Weights of a small transformer language model.
Size: 11 layers, width 448, 7 heads of 64, MLP 2368 GeGLU, vocabulary 8192, 47.6M parameters.
Architecture: no position embeddings, biases, tied embeddings, ALiBi.
Training: a variant of Muon for these matrices, 380M tokens, 5800 steps.
MLP neurons of a small language model. Each row is named by its layer, matrix (down: output weights) and neuron, and shows model dimensions 48-143. Each number is 200 + 20 x the weight over its row's rms, rounded and kept within 0 to 999. A neuron's up and down rows have the sign that makes its largest values positive.
Before each neuron's rows, "fires before" lists the tokens most often just after its 100 highest values on Wikipedia text that the model never trained on.

fires before: " |", "."
L7.down507,170,204,202,216,198,182,231,142,216,203,209,180,197,184,212,211,189,212,202,207,175,159,200,211,156,231,227,152,179,213,234,210,188,217,188,203,181,196,193,210,179,221,212,184,187,168,214,172,206,197,216,202,207,202,206,192,188,197,189,210,199,189,188,211,217,215,188,183,187,192,175,175,184,222,213,190,237,219,158,203,208,237,230,202,234,216,194,192,222,178,228,211,187,193,198,169

fires before: " |", "%", "5", "0", "1", "8"
L4.down1214,240,224,213,228,202,162,230,231,190,205,205,220,194,142,178,212,181,223,205,173,201,221,211,193,233,234,200,159,197,175,186,211,202,244,173,223,171,213,168,244,194,232,224,216,211,162,179,180,227,211,176,203,221,157,188,221,227,210,201,203,219,156,208,201,194,174,214,201,200,200,211,194,221,254,164,166,200,209,161,183,213,206,215,177,206,204,218,196,182,214,165,198,204,216,159,177

fires before: " ", "\n"
L7.down1954,190,224,148,164,243,206,209,208,191,159,209,173,232,233,206,205,188,224,225,185,217,225,197,224,199,201,192,179,221,170,205,230,236,204,201,191,206,206,211,181,185,157,217,216,191,166,192,164,184,193,226,175,163,175,199,193,224,199,201,188,191,219,197,160,214,177,207,199,178,204,210,188,190,209,232,202,178,197,182,195,204,182,188,182,218,211,173,179,198,169,191,189,193,219,207,177

fires before: " |", ".", ";", "0", "2", ":"
L4.down344,172,219,224,181,193,206,224,223,175,213,202,195,203,155,213,215,217,201,229,180,202,243,199,196,202,180,195,185,208,231,174,224,200,219,204,186,235,206,193,171,206,193,232,191,217,200,199,188,162,195,185,192,192,209,209,173,194,214,194,187,204,185,210,188,222,203,202,184,195,216,206,194,187,209,199,175,194,244,225,236,223,188,167,191,205,190,156,207,198,169,195,197,208,201,244,221

fires before: "1", "2", "0", " |", "9"
L4.down882,163,212,191,177,227,178,203,181,204,220,185,195,214,157,215,216,164,191,222,200,183,189,181,194,165,221,198,180,172,229,216,212,229,240,194,228,203,225,208,236,176,189,221,206,189,187,184,193,186,220,203,180,192,180,183,178,207,210,205,219,221,208,211,214,190,208,218,233,203,227,221,179,179,194,237,234,168,200,222,189,224,217,212,205,209,207,198,225,241,186,211,211,256,207,212,221

fires before: "|", "″", " |", "|---|---|", "\n", " "
L4.down708,173,202,171,203,223,167,214,190,215,205,219,197,185,197,154,177,162,205,212,195,204,192,194,182,206,218,201,200,233,182,188,187,191,236,193,220,199,194,184,145,182,161,171,212,218,222,174,183,185,185,202,212,186,202,177,206,181,197,199,183,193,201,197,193,199,202,178,205,192,183,204,193,235,235,219,204,169,189,170,199,184,185,163,201,233,200,214,210,197,191,191,219,218,208,215,214

fires before: "1", "2"
L4.down1319,167,175,213,165,174,175,167,170,162,175,184,192,216,187,222,196,195,187,167,234,205,230,197,192,187,177,216,179,223,200,201,199,187,191,226,244,192,192,187,192,197,202,214,156,224,196,185,180,226,191,208,221,222,213,219,180,202,168,215,205,197,182,212,207,220,200,216,219,209,196,181,168,214,204,184,194,167,186,230,165,191,193,223,203,208,214,202,188,221,178,226,185,185,193,189,185

fires before: ",", ".", " and"
L4.down2086,190,215,213,195,218,190,189,199,187,167,206,194,197,193,206,237,218,206,205,182,230,216,218,186,167,210,200,210,181,208,202,186,217,225,205,220,186,173,174,230,209,199,179,210,220,202,218,186,189,211,257,195,205,213,166,187,180,215,185,204,227,181,180,191,229,194,181,205,206,180,193,222,222,208,262,187,194,178,182,178,220,237,205,189,232,212,185,175,197,185,212,216,184,181,189,194

fires before: ".", " than", "1"
L7.down1597,189,150,203,172,208,206,201,192,219,178,197,216,173,181,180,213,225,212,197,203,184,217,190,182,190,198,194,178,188,207,193,186,176,212,192,212,240,217,195,197,206,205,240,210,198,203,189,200,216,208,215,184,182,241,188,218,218,209,235,188,188,185,197,195,198,171,160,168,215,180,182,190,176,238,206,179,236,192,173,214,207,189,257,229,191,237,163,226,204,196,191,205,223,215,215,181

fires before: "6", "7", ".", "5", "9", "1"
L7.down2292,155,161,216,194,174,210,219,155,230,219,232,152,227,216,215,232,185,198,179,187,199,172,206,164,149,181,170,177,211,183,173,242,201,222,197,224,213,200,176,216,204,227,227,217,211,212,206,200,222,157,197,170,196,186,190,189,222,186,201,211,209,218,181,239,205,206,216,206,187,238,177,184,215,213,218,200,203,206,176,204,214,187,189,190,192,197,200,219,194,205,219,213,182,237,201,209

fires before: "0"
L7.down1698,215,206,207,172,199,167,214,216,230,195,228,160,164,175,162,198,163,232,205,189,224,202,168,183,187,213,219,191,192,190,162,211,176,238,174,174,188,227,204,235,191,231,212,205,211,221,195,190,160,192,216,207,201,182,186,203,199,155,218,207,200,203,214,228,193,221,177,196,201,211,194,171,183,208,164,158,192,207,191,238,213,217,202,174,198,196,253,179,216,248,188,181,177,200,208,184

fires before: "7", "8", "9", "6", "5", "4"
L4.down439,196,218,196,187,199,214,222,174,161,259,212,208,207,239,187,227,229,213,207,234,244,205,198,215,208,193,183,169,171,195,188,197,211,182,196,180,213,198,225,194,182,190,208,201,205,215,188,194,185,217,216,179,214,185,232,211,200,202,182,199,182,201,195,221,217,173,213,242,191,207,185,210,213,206,208,202,198,183,225,184,215,193,217,169,195,225,159,192,195,201,205,185,246,208,240,204

fires before: "–", " |", "s", ")", ":"
L7.down703,184,207,209,209,201,169,219,183,266,213,186,221,192,205,219,219,194,231,227,183,222,188,199,223,202,190,172,226,214,229,197,203,214,200,180,197,188,239,183,197,211,209,206,194,209,175,203,221,223,199,220,210,203,221,168,191,172,235,154,201,194,183,171,203,220,186,215,184,211,220,213,192,219,254,161,191,188,243,211,186,188,210,203,216,233,195,193,238,191,203,192,170,196,239,189,194

fires before: "0", "9", ".", " "
L7.down29,201,234,241,206,160,196,211,185,203,198,154,223,208,214,222,231,160,176,217,199,202,153,221,204,177,207,187,171,235,186,169,217,169,192,230,169,181,215,218,172,168,205,214,222,189,169,193,207,171,219,186,161,192,188,206,200,202,219,160,189,230,203,205,179,193,166,190,221,177,189,208,197,153,187,238,226,216,157,203,181,197,212,198,192,167,187,212,194,200,206,196,227,238,203,172,184

fires before: "e", "ed", "ing", "es", "ion"
L7.down250,251,239,206,223,208,195,195,179,234,227,216,196,179,180,208,167,181,180,171,204,204,218,216,209,193,192,187,208,172,218,220,190,217,192,201,194,217,206,162,201,211,201,206,200,219,212,177,179,210,238,212,213,191,241,204,173,184,215,196,220,222,199,185,238,227,231,202,195,238,199,225,231,174,173,204,176,176,206,205,198,189,240,231,185,206,203,209,196,153,200,216,214,157,203,176,259

fires before: "s", "ing", " in", " with", ",", "ed"
L7.down807,197,201,217,211,234,209,219,180,217,154,209,197,193,196,201,175,170,226,205,220,184,214,233,197,182,216,215,227,201,212,214,174,233,216,207,171,194,217,204,187,187,196,257,180,211,186,189,203,187,213,217,222,205,188,170,190,167,187,205,206,197,216,219,220,184,192,196,183,215,173,241,242,219,206,192,225,207,189,226,204,215,222,184,211,226,187,171,154,212,202,208,192,162,190,178,195

fires before: "2", "9", "1", "3"
L7.down772,216,200,184,174,203,213,211,201,162,191,219,204,229,249,227,195,226,190,190,211,195,216,193,233,199,178,214,254,190,230,184,203,185,233,222,202,212,177,175,185,228,198,244,205,210,203,188,230,216,222,202,207,240,217,189,215,227,215,191,216,197,149,221,221,198,222,168,189,190,175,243,198,164,205,216,233,191,220,212,175,196,199,170,189,185,201,186,190,183,181,181,196,189,173,160,190

fires before: "."
L7.down1080,179,195,200,229,194,181,241,181,193,203,223,211,210,209,208,175,172,197,230,195,232,207,174,171,205,179,200,177,192,193,217,197,184,190,196,164,213,178,192,160,165,187,148,183,155,212,190,204,209,185,203,190,184,213,150,215,213,172,200,201,195,242,206,231,222,216,217,216,184,170,195,202,195,208,210,180,241,186,192,236,218,219,205,195,206,194,170,177,199,199,203,204,211,200,229,179

fires before: ".", ",", "0", "–", "8"
L4.down1189,204,208,221,213,188,177,259,183,216,199,193,211,185,186,201,207,216,218,185,204,256,198,169,234,203,176,207,217,132,188,184,215,206,195,189,172,191,219,222,186,219,183,233,216,191,234,193,185,164,223,174,166,197,163,192,229,228,211,168,232,183,184,219,194,183,197,211,184,218,217,214,229,191,198,174,212,200,204,198,231,189,188,199,200,200,185,167,195,209,178,186,155,192,194,205,182

fires before: "5", "6", "7", "3", "4", "9"
L7.down792,206,202,171,201,212,231,218,177,197,157,189,212,215,229,171,197,209,205,211,244,208,196,232,178,223,202,214,235,203,204,203,210,197,181,169,197,182,178,243,211,195,185,201,238,174,197,227,177,225,171,221,193,190,210,211,208,201,200,197,212,194,194,218,207,225,189,171,196,199,202,171,214,219,199,197,204,182,190,202,181,211,187,182,207,229,246,173,144,207,221,184,191,204,210,230,217

fires before: "0", "9", "8", " ", "1"
L4.down500,187,198,197,170,236,205,179,171,195,190,199,209,216,190,180,201,167,204,191,226,226,223,195,187,202,185,189,174,184,201,179,199,178,189,209,191,214,198,209,202,146,197,271,211,202,216,170,211,172,216,212,193,177,189,223,186,217,153,174,234,193,208,180,168,228,247,224,219,195,207,230,203,218,200,201,231,214,211,184,193,192,202,208,215,196,199,202,174,222,201,195,148,232,197,197,198

fires before: "0", ".", "1", "2"
L7.down424,189,193,183,177,180,188,205,197,212,204,223,152,168,195,205,205,191,191,221,178,202,205,189,168,177,207,216,183,192,203,190,173,175,226,229,167,213,190,181,207,173,159,162,207,212,217,171,226,201,185,213,208,190,214,205,212,217,193,173,164,190,237,214,202,173,201,198,216,211,222,215,187,185,155,223,182,198,209,184,201,198,199,194,205,193,219,194,179,177,194,188,169,180,187,199,196

fires before: "\n"
L4.down2012,234,192,203,225,163,218,196,201,208,188,245,220,187,228,207,225,185,204,221,213,217,172,197,198,165,203,208,228,207,215,163,184,188,202,228,191,204,247,191,249,232,192,224,191,194,181,174,223,187,230,201,223,202,219,211,194,185,201,201,187,208,197,214,205,213,216,172,191,202,192,224,192,204,188,185,138,179,210,185,213,188,211,191,201,182,179,207,200,190,144,197,150,200,160,194,218

fires before: " ", ",", " to", " of", " the", "ally"
L4.down290,185,189,201,196,174,177,200,178,216,178,174,174,210,217,169,196,202,191,178,169,206,181,231,168,220,190,186,226,222,180,210,219,215,229,193,222,175,194,209,175,186,209,205,213,190,201,186,180,209,212,210,230,172,206,200,234,212,184,182,192,228,232,168,194,178,185,213,211,210,219,213,204,234,199,249,198,198,186,206,190,255,212,196,211,189,190,198,193,193,227,182,231,230,169,187,152

fires before: "|", "\n", "-"
L4.down1770,202,174,241,197,175,176,214,179,195,230,201,173,228,205,150,151,183,221,218,192,193,197,186,208,213,220,189,184,248,199,195,220,191,190,218,229,194,191,205,205,196,191,200,200,218,211,226,180,199,193,216,210,221,197,211,198,204,183,199,188,197,182,183,222,215,215,190,223,204,190,194,210,212,206,196,200,200,179,179,181,190,186,173,206,184,193,181,205,179,184,192,191,204,202,203,231

fires before: " ", "s", "\n"
L4.down1060,203,158,198,190,230,216,222,197,222,174,201,218,231,215,195,164,223,214,170,174,190,213,204,189,192,201,197,238,198,184,208,199,178,209,203,248,208,165,223,215,232,185,197,164,186,214,222,179,203,189,194,220,214,211,181,172,215,194,232,186,187,187,176,201,226,267,194,192,176,200,190,174,188,201,232,197,208,181,172,211,200,216,204,206,201,197,230,181,176,198,218,163,208,237,221,206

fires before: " ", "0", "1", "2", "\n"
L4.down1717,208,237,236,190,206,198,226,199,197,212,218,216,186,177,185,176,196,203,205,207,222,208,207,197,208,230,235,188,219,244,218,202,236,196,172,211,184,180,202,186,198,199,174,199,174,217,198,209,199,179,196,177,192,146,159,222,204,233,190,185,158,196,194,211,176,214,187,216,181,158,237,216,207,216,199,228,175,204,164,188,215,192,182,186,195,202,179,196,182,202,177,190,205,210,213,239

fires before: "%", " |"
L7.down748,185,193,197,218,201,164,166,199,180,242,193,199,213,246,203,223,165,196,196,166,222,224,197,201,197,173,200,204,205,226,205,207,188,205,228,245,222,183,198,219,203,229,190,202,218,194,178,206,189,198,184,215,222,192,189,175,162,201,180,206,215,193,194,224,188,217,204,224,185,169,213,189,238,176,150,214,226,223,192,207,145,185,192,187,214,216,182,191,176,177,212,174,184,250,189,200

fires before: "1", "0", " |", "2", "5", "."
L4.down1892,214,209,246,207,204,185,199,233,151,198,201,198,193,188,211,195,189,230,183,190,210,175,191,157,184,212,191,209,177,241,171,146,208,234,199,190,195,208,221,188,206,192,209,212,183,224,190,211,182,208,173,217,232,191,223,201,212,221,209,213,208,183,233,183,181,212,219,193,207,169,199,217,199,212,157,205,242,201,191,196,189,154,204,195,221,194,211,197,194,199,167,193,200,173,233,194

fires before: ",", "7", "2", " in", "4", " he"
L4.down459,194,190,217,215,233,197,231,210,202,193,202,223,199,195,203,221,199,170,170,205,201,235,194,186,211,186,178,217,238,190,238,224,213,218,194,165,222,206,216,210,210,259,223,179,201,187,170,194,199,196,201,213,190,186,207,180,181,181,205,220,220,211,189,195,195,220,191,240,217,221,185,219,207,202,197,176,214,221,206,212,207,182,220,231,197,225,163,174,206,210,225,232,203,238,241,218

fires before: "8", "9", "0", " was", " is"
L7.down430,179,204,199,173,210,183,248,177,196,210,200,213,210,166,197,220,180,196,198,178,218,185,196,203,203,192,200,205,205,205,171,221,194,151,173,196,218,187,209,193,163,163,217,207,200,162,236,220,209,207,179,201,183,178,214,206,175,201,252,213,202,211,196,179,188,178,167,198,168,189,194,198,183,215,183,198,170,171,172,191,200,192,189,227,159,189,198,171,185,188,203,208,215,192,154,218

fires before: "\n"
L7.down2087,188,162,222,217,201,216,205,206,217,184,222,190,179,163,227,199,209,161,213,195,202,214,209,233,169,193,205,220,174,223,191,174,195,192,171,185,184,189,218,192,219,210,181,202,207,171,192,180,220,220,220,171,222,236,185,167,205,168,203,181,213,207,193,157,209,225,186,203,176,222,202,193,181,216,195,199,194,208,161,201,174,199,200,206,197,221,205,193,199,219,206,192,187,173,230,178

fires before: ",", " the", " he"
L7.down1823,190,211,211,198,195,216,202,227,199,198,169,191,220,167,214,204,188,225,205,182,193,212,161,210,195,221,195,232,211,181,219,183,200,171,181,174,177,211,190,213,203,212,190,190,202,192,178,219,183,206,195,225,212,183,176,183,155,181,212,206,181,199,204,200,182,169,194,198,188,182,188,223,213,231,199,222,172,176,201,214,187,198,219,216,207,200,218,252,204,209,178,213,212,194,203,185

fires before: " |", "%", "1"
L7.down1549,204,202,198,224,195,204,224,233,206,173,217,224,224,237,211,200,175,193,199,207,216,193,197,186,188,209,177,184,185,213,188,165,180,218,241,188,203,235,230,213,207,218,185,190,173,202,196,188,210,167,205,188,211,172,235,214,233,212,193,177,200,190,203,211,219,186,191,188,206,158,171,226,226,244,211,199,216,170,179,198,219,198,175,199,202,216,190,173,173,195,197,202,189,206,192,177

fires before: "2", "1"
L7.down99,215,237,201,207,246,179,197,216,201,164,196,190,219,218,206,171,204,174,196,196,204,192,195,227,224,204,230,209,197,207,184,189,207,219,187,233,251,189,194,178,195,214,234,219,191,169,233,184,220,198,188,212,203,195,201,186,213,202,191,174,209,171,216,199,177,189,221,192,184,188,206,204,188,210,224,197,204,177,193,183,185,148,206,214,192,182,197,204,177,203,190,202,181,240,194,195

fires before: " |", ";", ".", "0"
L4.down2297,206,189,206,214,208,213,226,213,206,131,195,204,202,218,203,172,206,185,217,202,243,225,213,198,192,185,209,208,230,194,196,167,190,214,192,196,216,180,202,187,207,192,180,214,221,190,193,203,197,231,196,199,204,240,217,215,223,194,185,190,142,188,157,190,208,183,182,240,235,220,227,174,180,240,220,145,239,206,214,210,202,197,214,217,202,178,179,194,189,185,218,185,147,200,196,207

fires before: " in", " to", " by", " of", " for", " on"
L4.down320,205,170,196,167,200,212,175,165,195,199,196,172,176,205,192,204,201,196,174,199,199,205,225,168,197,220,193,221,210,199,211,173,240,214,175,172,202,201,179,202,205,190,180,165,223,178,211,197,246,227,207,195,188,210,222,181,174,172,202,209,201,209,199,200,191,213,202,209,214,209,181,208,212,203,216,211,209,205,201,188,213,182,202,198,188,194,210,178,178,192,204,235,190,215,190,203

fires before: " ", "0", "2", "8", "3", "9"
L4.down819,193,209,193,188,205,246,190,167,197,156,172,220,183,211,145,171,202,216,183,241,198,192,235,202,246,178,174,212,217,232,157,201,227,175,154,169,226,175,205,216,204,201,204,190,196,229,208,189,193,201,233,193,168,205,187,169,190,218,214,199,202,165,172,203,222,211,213,251,200,211,215,213,192,183,219,193,207,209,214,202,199,218,145,206,205,190,185,190,185,210,182,216,165,211,195,215

fires before: " by", " in", " to", " with", " for", " as"
L7.down560,217,216,221,201,218,178,191,192,203,189,194,195,211,175,210,176,194,227,210,192,169,218,202,203,158,241,206,207,168,219,221,210,238,175,199,182,190,212,203,188,192,230,193,188,234,187,232,172,189,207,208,205,237,186,216,229,151,181,228,218,241,220,214,201,222,196,190,199,194,170,178,199,185,189,236,220,208,188,211,211,204,226,187,175,170,211,204,190,222,186,191,192,199,217,189,196

fires before: ",", " the"
L4.down106,196,202,173,214,175,188,209,197,212,175,171,205,238,188,219,211,194,211,204,191,195,224,182,217,202,172,203,221,215,200,202,209,229,201,187,191,213,172,197,184,173,198,198,200,217,175,192,184,206,225,192,239,212,175,203,230,197,173,236,205,228,219,191,201,230,174,210,242,197,201,177,251,219,204,212,201,199,200,194,216,163,223,215,211,212,204,179,185,185,199,196,229,207,215,208,214

fires before: "9", "0", "8", "1"
L7.down1496,233,181,205,192,185,188,195,198,181,216,181,201,207,174,189,173,184,225,176,193,202,170,197,198,207,229,202,222,224,197,207,170,200,214,251,181,174,204,197,199,191,189,198,176,209,211,216,229,215,157,231,198,209,234,191,219,206,198,201,214,207,209,227,221,263,168,179,201,206,202,228,183,233,202,216,217,233,190,207,187,215,166,179,218,197,208,209,202,164,205,235,185,222,223,228,206

fires before: "0", "2", "1", "3"
L7.down2228,201,172,198,210,215,175,231,173,215,214,193,199,188,210,199,212,198,164,257,224,227,200,206,199,200,173,187,168,219,194,190,195,195,166,215,183,202,209,205,204,207,176,175,199,180,173,205,194,237,219,209,207,212,175,206,188,198,169,223,175,194,190,230,231,231,167,188,213,223,178,223,179,211,199,242,200,166,199,191,214,179,212,199,195,174,216,211,210,193,223,226,211,173,184,170,226

fires before: "9", "1", " |", "8", "2"
L4.down2353,217,153,214,181,196,196,213,167,192,186,216,200,190,228,180,212,198,179,222,165,201,205,223,231,189,192,184,211,198,188,193,202,174,180,159,182,186,190,226,154,218,188,214,193,201,194,213,199,218,203,179,236,216,175,202,215,216,197,228,193,168,219,220,196,184,164,180,184,216,190,205,203,222,200,200,192,169,198,220,220,210,240,212,216,184,213,204,228,200,202,216,200,188,221,206,242

fires before: " |", "0", ".", "2", "\n", "1"
L4.down425,213,156,223,143,205,203,197,196,180,162,204,201,228,191,251,215,222,213,184,198,235,227,188,216,200,202,201,206,164,190,218,184,209,202,156,227,238,213,187,199,182,186,209,225,201,197,183,206,238,211,202,181,221,157,197,187,228,199,222,189,206,195,204,208,183,164,200,211,198,182,232,204,172,206,198,195,204,231,209,221,171,182,214,203,214,197,205,235,179,199,188,205,203,219,168,228

fires before: " |", "1", ".", "8"
L7.down953,192,201,218,227,229,166,213,189,232,161,176,197,192,209,224,209,210,177,202,177,207,203,200,198,193,232,174,148,194,206,179,199,166,210,223,209,228,203,193,153,187,206,195,226,198,203,231,200,214,220,202,204,207,232,208,180,206,181,192,186,218,197,216,248,198,214,160,198,214,245,214,217,215,207,211,202,193,199,177,209,224,220,163,190,200,215,209,204,196,229,162,175,172,219,195,226

fires before: "."
L7.down829,197,207,218,202,202,190,191,185,224,193,163,232,212,165,207,161,210,226,220,178,251,196,217,211,209,198,190,177,213,181,215,193,179,218,167,227,189,196,186,186,205,214,175,185,169,235,192,213,223,174,185,218,202,216,199,203,198,196,171,194,192,207,153,234,168,213,207,214,190,207,193,211,182,199,219,166,220,193,174,185,202,214,218,225,199,176,196,204,182,227,162,223,189,175,174,210

fires before: ",", ".", "\n", " the", " on", " and"
L7.down1692,201,213,231,206,205,232,182,172,237,186,165,179,213,163,179,165,217,235,186,225,209,185,207,216,215,173,208,198,191,228,211,157,216,213,205,209,201,191,181,204,223,221,214,209,211,210,186,210,209,212,202,205,201,231,204,160,202,177,161,205,174,200,173,175,202,209,205,163,191,208,201,218,214,189,210,204,197,167,164,201,196,167,216,194,220,179,188,201,216,223,164,234,231,248,199,181

fires before: " by", " in", " as", " to", " for", " on"
L7.down959,227,213,197,199,198,191,197,195,161,176,216,183,226,185,211,202,199,214,227,222,199,201,227,220,184,190,189,208,203,177,226,171,228,183,175,150,187,198,173,206,196,203,185,200,189,188,190,201,216,195,222,178,223,178,230,197,197,195,226,190,236,208,195,206,192,190,200,165,203,187,184,197,189,222,199,193,198,170,170,209,206,169,199,215,188,168,213,208,195,211,202,207,238,209,184,199

fires before: " ", "\n"
L4.down1881,207,217,214,215,212,212,234,217,213,245,248,186,153,202,195,192,182,201,233,207,182,197,172,209,195,184,196,204,229,204,244,187,217,199,205,253,171,213,212,189,173,165,182,220,189,194,206,222,218,179,217,219,172,209,185,201,186,223,194,213,210,210,197,231,175,204,189,182,198,236,200,224,183,196,214,238,225,198,173,228,212,197,202,200,188,205,209,206,194,230,210,201,193,211,207,213

fires before: " |", ".", ",", "–"
L4.down1851,218,183,198,223,174,228,195,192,203,190,191,206,227,240,170,208,251,206,217,190,204,196,167,216,191,183,199,201,233,190,223,192,170,180,185,205,198,200,210,157,207,220,183,210,201,224,184,185,218,195,203,173,221,216,211,222,205,195,231,208,174,208,168,227,207,179,202,206,212,192,180,222,207,217,148,201,220,156,212,185,183,208,231,201,191,184,196,189,191,227,202,181,188,199,184,189

fires before: "\n", "0", "1", "s", "."
L4.down132,218,192,196,177,181,149,200,182,197,190,222,215,215,227,211,189,161,215,191,192,197,158,158,218,171,217,198,211,205,230,212,177,198,202,192,181,200,229,171,176,205,225,194,191,202,174,146,196,210,182,210,215,208,204,214,161,213,218,180,195,205,194,209,205,235,226,187,192,202,209,171,182,183,188,224,220,207,204,211,187,206,221,214,213,175,156,224,225,196,170,216,234,231,163,190,211

fires before: "8", " on", ".", " in", " after"
L7.down1153,219,203,228,217,224,206,174,191,207,165,196,207,204,192,193,171,201,187,226,202,190,197,201,181,168,191,210,209,171,182,213,171,207,198,178,172,190,210,212,165,196,190,197,181,172,225,188,196,204,210,195,209,211,213,181,198,200,174,180,183,182,210,190,190,148,199,164,205,232,187,210,217,204,220,180,204,220,247,222,205,217,202,181,211,185,182,208,178,232,184,191,194,211,164,186,249

fires before: ",", " of", " the", " to", "s"
L7.down2202,172,174,251,206,214,169,193,235,200,183,185,205,190,180,198,203,233,217,222,211,194,194,197,224,205,149,191,239,201,194,212,187,214,211,226,190,235,200,196,198,203,195,180,225,190,217,183,183,178,253,193,206,203,245,165,228,214,202,177,203,213,190,236,187,195,222,214,176,192,190,215,211,201,186,184,223,203,158,201,213,208,184,204,195,227,191,194,185,199,185,181,197,163,201,199,181

fires before: "|", " |", "\n", "0", "2"
L4.down508,184,202,173,243,214,159,193,196,223,204,214,156,203,172,177,199,164,202,182,196,210,218,215,201,184,221,196,208,223,177,219,195,168,194,197,184,210,224,199,215,223,202,191,204,214,215,168,231,150,182,200,200,187,178,185,206,160,163,205,212,204,214,201,163,225,242,217,225,210,202,174,230,186,191,216,200,200,219,221,185,212,197,202,228,249,200,179,258,246,200,195,202,225,205,191,182

fires before: "|", " |", "\n", "3"
L4.down1473,194,186,178,232,189,214,179,226,217,197,193,160,167,204,164,194,201,233,162,237,231,211,186,206,174,201,212,234,230,155,222,190,186,165,237,191,212,224,180,242,233,228,167,214,179,191,188,189,168,182,224,212,216,198,183,193,162,184,162,218,234,188,188,183,173,198,206,199,216,187,216,195,193,205,186,197,196,227,205,194,197,200,236,211,196,223,210,191,211,203,203,199,182,208,187,214

fires before: "1", "9", "8"
L7.down167,212,187,202,195,198,204,208,180,186,199,176,163,213,178,229,209,184,200,235,177,203,243,189,153,203,222,187,200,200,184,201,185,153,163,232,192,209,227,172,204,204,214,193,181,217,185,178,168,199,208,218,222,205,231,188,186,200,190,189,174,194,189,185,198,227,205,198,214,258,207,209,172,237,207,209,208,211,189,159,200,252,198,191,208,194,186,203,209,203,212,231,190,195,198,181,232

fires before: " |", "3", "9", "0", "2"
L7.down1701,212,181,216,215,198,168,185,223,227,222,241,207,218,185,195,210,181,213,198,193,227,206,219,197,166,168,185,177,202,222,149,198,181,198,206,225,202,222,227,186,191,205,222,209,258,205,174,210,192,211,233,177,200,205,186,199,195,203,199,205,172,192,222,171,199,200,175,224,190,193,231,219,221,184,202,216,185,222,220,224,181,203,198,189,217,231,176,178,177,203,223,239,210,225,181,201

fires before: "\n"
L7.down1525,203,198,172,162,210,178,211,189,228,212,186,189,241,184,202,195,216,185,206,193,221,213,190,215,196,198,219,220,175,245,202,168,168,231,166,180,219,225,209,228,188,178,212,174,206,187,206,203,195,201,193,182,206,198,205,177,196,173,195,235,221,197,231,209,215,216,177,228,173,165,194,220,212,194,189,206,190,188,172,187,178,176,211,201,204,197,167,235,217,217,215,182,208,212,221,205

fires before: " |"
L7.down1378,200,226,213,174,187,190,231,204,204,178,218,210,216,195,213,211,203,216,168,213,197,181,215,207,206,211,191,212,210,178,231,219,194,231,209,192,189,213,229,202,196,200,210,161,206,188,228,210,199,179,222,175,222,208,210,204,193,175,199,207,205,182,179,218,205,219,226,192,177,203,188,189,208,189,223,221,208,199,194,197,189,213,230,179,195,182,173,215,193,225,199,218,181,184,224,207